From a checkpoint of a small transformer trained on Wikipedia.
Size: 15 layers, width 192, 6 heads of 32, 7.04M parameters.
MLP neurons of a small language model. Each row is named by its layer, matrix (down: output weights) and neuron, and shows model dimensions 48-143. Each number is 500 + 50 x the weight over its row's rms, rounded and kept within 0 to 999. Numbers have three digits each.
A block is one neuron, or neurons of one layer that tend to fire together. After each block is what it responds to, as a language model described it from the Wikipedia text at the highest values.

L2.down453:510530464587483403414483482490450515478509516516487469512490446566538417639453490557464483443543512476495466527475498483519445417559443480517574400504510516433499536576467449565619533489544401442594459497495518564524519530456584549567575469477528551478523554484470472554447435428450424487
Description: Closing punctuation, role article, word endings. Closing quotes and parentheses ending titles, quotes or citations (Missing Muffins", 2001).), the article a after as/became before a job (as a sideman), and final word pieces (H-all, Societ-y).

L5.down60:538529517503516410471527502501530411443511518534494573536612536517502529445531458397412446459446504496457481508507452450540560506550563433463369541542481494500532467389459484557473492523550502566453481554563423564484577517480507464503467495564514562408539548454494569483521456554423414490
L5.down69:410518526576505475492467491611555557492500519496427527495437550496437468540524456538461422482493422461478530541453433491407469456521547473468543472500511508459493576509384530551496511516479545486523543440484564558538428530494537575509475450528564518538452506357604492601457435552453491461
L5.down100:527455596506458518493484487422501425611534492522555476482484434520532480459624519565531470515498516456507458561507517512521606466450484488471471509509389449511437541532544469522504537483493471541485528544568404450481598489461442524397641456497550543496452519613486553545514467501501434604
L5.down194:500490518572466508501519533538530474518465517493462481546382634526479397505470497474540581543512446499513426476463550503402464501457450558532518443530518430456410523614442482476532466392564506494522466518516517568499488490432459572392432437411392513507525598588396557447432591539475463501
L5.down219:492502632529557532521557454540468346544564449431531506516530435582489424418495513511501520418580545478532476455554473497491528478506460458582522465436527472415432409558470477545476434499468525428550537508534531551508552482521525642505453475392529430474504504478534514443607514551440474494
L5.down245:513540486487510331477491499506523511433524552419494515553638515560485447510503490579528390505507554464554549515565538487452530519475440503554517369534502509488530454490477498578450523550577532541499425435473463458398469517543551472511496548446449586529565526436514546507471487490572541499
L5.down305:541532501465541492512527506514530604455464458389509545545528458515462462530492410478496512426542481503515573486360469567462496467410461512510530513537508510458530485489537501534543492575490505485500518590447484458544434512463532485578587570526508474539488508489421590551518519396491544465
L5.down334:526580431432520436518480454524461535451525398561533565467430513450487561505459457564430409463478495445543470566551537507575510590506469531519467493556496508440419512461514534515394567496492588462430495528535538546534436476403562544538515427455544494498535516556453498534539487513484525614
L5.down401:477550435492419500518493499435512530443437512555606425471466526468504545496479579474528576448444559508387509480474530564448500466433483447515509511499488513563527545457519578593412422555639474516554496480476477459480604601565497494512470521527540574436533514528521460529424520467603419492
L5.down505:405543478495540435499534613604561560501437529543502546498517568458448486554475533540456473552459470453522475476592451534452476547501577480450409487494578494502552485462467526420476493423524449449444516420499569493502483514502499568390479489513575434579462580415477487462505530466525540516
L5.down508:554522456495481559537447432437493617481491472583519492460500581400590458552504490532489491546469516486461490524461479492467516527472473572516462611471429535480449485477386539477496603548503529516509462488539415419616486470499487569521471476430530497531513534507500460525496565491475448563
L5.down583:476398480492474503516470419567456448527431507395465487438623454500516550508574512597434475487487528483537590481528508569522556451535506491473374504457522462439577493553474515452521534445474499513554405619547481572517509501445545501436508529620517500585558584488421470490484383525576540524
L5.down637:559527558396487554568518408463503546460480464490509533546499545514526456594471510399478375490450530529508471411472542485493483498498517480424458546513458428474492493493490507507492506548536549586527474574551548477524513462465497573532452483552554450553369445455437493451518562418554510550
L5.down728:512509575451540431377440456592455479475492570442442452452583551443538588576483410480521476518548574566511466497553490510502541507430554471533476536469520512489568523424498364444592461468546442492481488548665532532514522496450555583503469408489574571434607503483479489422504551467587532586
L5.down754:565595450515570435477467410444461552513597361504490587613511535516549526484510430497491485471483562561503392416528521515444506492504430514481441510378641524483558475485514582511454489484487434561518468508469483537505554535501506575558498499450383463462562541430449531486508527454477514460
L5.down760:467499410476504457573436489526566516483398440453336518517519470513527500480446578504497553523527489408440547532515417489548538404495471491544461550574617558529477447466510515471462513546486496445496600526462580496435505499511449535546538477445491517587571569535549392519565564501500547574
Description: Second piece after initial L. Fires on the word piece right after a lone starting L or l, strongest for "ast" in Last or last, also ew in Lewis, iv in living, ion in Lion.

L2.down715:519438534518526507473592543527526432487493519439495508432558455547549437436463484545471441500496501512532490489509490520548484593506496524447513440503466468554534571474479499501457590547552448463547556413492499502458515546469623448585483504545525541432484517536501404559484502498533528458
Description: Mid-word piece after f/l. Word-piece continuations right after a short opening piece like f, l, sm, sh, as in f-all, l-ong, F-est, sm-all, Sh-ar, plus -ly after -ical.

L12.down35:521423483598493537488470513421618567534444451541477483491535552529482470534478535515564538393505375475557398529479468461548539536520404547522507444446514527460527563471586505469504574557483412468552551525435508501463582488514481435462540433529525516453491491524548443448478473499458636446
L12.down482:456507532501457485577483576518523468484603498450467547504445444483516537529606532536470509539630472485416474469539452511473517553626470507563432455486426664496468498538554465561516554533459409478525606492508531562438455531447450511576479426505415420504530571488472490536537484548430549492
L12.down523:530579447484443388517448541484569541536407497479444490455483397465464434501520428539532441429562620495536487493521425567382414561484495475483439454538422556513454421482563500466498491510512496454494440521488437425467483572540459506588458418413527449564461517462616453443493555577575480443
L12.down572:546426380524456509471486491532536477476532548411508568521471505381501531489544576465496483392489479492529502533637396546491551551556512471518424431522487529463590440427427567514549568409524384473504551526528534435526537602497477485538512574476434534543484497502508422545449547453538512467
Description: Month names in dates. Month names and prepositions right before a year or day number in dates, such as on September 22 and in 1964.

L5.down19:518456572506452486421453598489490422416412483570597599528458526538503540541526496426473578480464548490493538501407559584437471560487445504421455518502464442525557493502523478515470521526492523462498571525489449498528452467521482462558514442470433577394502482512398516501525457493422527574
L5.down72:435438482584499507450518485486563445567520427520448470503469491484457529487501593546463533481512654488484440524471572509576476599453446459594487491489527447386536476435392465462512504479478498498503575392520526521530550531456536477486383514496561478445551514579546510552470473446520424436
L5.down136:492583464553411520568546461559502595578474462492567465440426419469567475530525518437507515435512533486436476486466476488487472398474522527527475578494499621507473483516427512455353515514420524496480537514570548573491406471511497517492517435537493594491547523542558556415465483557537431479
L5.down189:502467575519565533528503497502495576608537522489543540571460515577427572494485489518532535546489510509453453442457528586361482421447443559525587487495480514506552493653582390446541445464395463397479514482498456469507514462469426525394434512531529517519553485484490541598604553476584474461
L5.down202:474434553548435507564474544565384457565541425495504423472489563515470563502489487563477484566495535519543549432516569502454593608605503549510483547585487517482430448540511432519474609499539484435429443556484517490495434520455436555528505448470487429522532555503442587559512517442449525507
L5.down275:547552486490539457492495489424489462469515478448462552476383554495558503489533425524550490437497557528505426518477477514437542426440501560452515564461466522568505450400455330575544485506439501455535512471524599478526556452551537476419596443494487530492587587452473457508529501439516644617
L5.down317:510455492486422488561599510579500555506487439464480424516502463495566416430431517507426494467394484440485394537602600552481470461504522433502424480529449550502523535489499452538444523518606568515552521553562478410471554572478564532465495421509498492434431513529479537524414533504500573469
L5.down376:556547497434603468557506416451497469518487481387531495540606540530559526464510518445591479436507483543541438508416524589406431458501511459516558453391510551449468486475528510536494536607456519491525534448526532603547483420567539554469439520500516590523557499501454485573426473519524408502
L5.down432:510499556527481446449475578496490479574490578486530507527428441551453479489599485492551509384571525413487427482566515563550423470464407529537507510536579509553578496492538611434512535402520466476501486546432585519504499549363508461521484382475580491483454540488423585490515462474471444455
L5.down453:479499572550490501520482462473485561523506467413486512469492392459527480392477518516523415491560561422484458504476427545513479428457451514507586435522548603462577506576485600536478471516512504472601437483540591567494543562518505462433457438467559553505436545481573492621433453500523561515
L5.down454:475511477535583436556501430578500466473471404443479441520537468603529450450494496517515510441479475475576429511418517580540562496495513473505500474499565529431546494508591519534453529600585462389570520482495491401427602546488557577368522451473508545515481507542445553529499452530450579398
L5.down574:515517467483416477571517457471491551453575516435542475498513525422585625436541528466443564380533519479444390448502518553460495501487345548545464572554536444502605509517512439497484477461459538486517624509534627517497517472445482515439517410486604520500501568439508495579511535408465526588
L5.down644:442541595502503545506595530507490469534559541443554483456470451504611492427438468509428425381614508498512494478443551476518494418516510426505588518510492465530558549517577543474456521511410511466601585491627531467527551526463480476515494469498489506472487465533469531535487481469539539450
L5.down654:518492409432523549485494563512538464422428474524549498426511506578570609525413478513474580513468611565475544532485472542486486511456419535610456533467436498448512368498378461441469504458479428523465549509460451541464499453465501512426552450481510540545588522567533556532493505482552570479
L5.down716:506498512551503477512475468493511609495517477448468506452546496457536509502506485496457461407499491487513347435487493597514412454558430534533482517545510525473522509473482473512467484480481552428523564586510608550492487507517460461556628424485542486418575501420589564563549497408503497588
L5.down718:509484555451401501549525415438488431579543544557520565505509461525468485510492572521564464497482562388532488503513489565466383495515536509445468505469516601531601561500465527523485493490522511456527480576502562514495507463509492489552473449423547490499406500576507390436432457510481512425
Description: Paragraph break newlines. The second newline of a blank line between paragraphs in Wikipedia articles, after a sentence-ending period and before a new paragraph or == heading.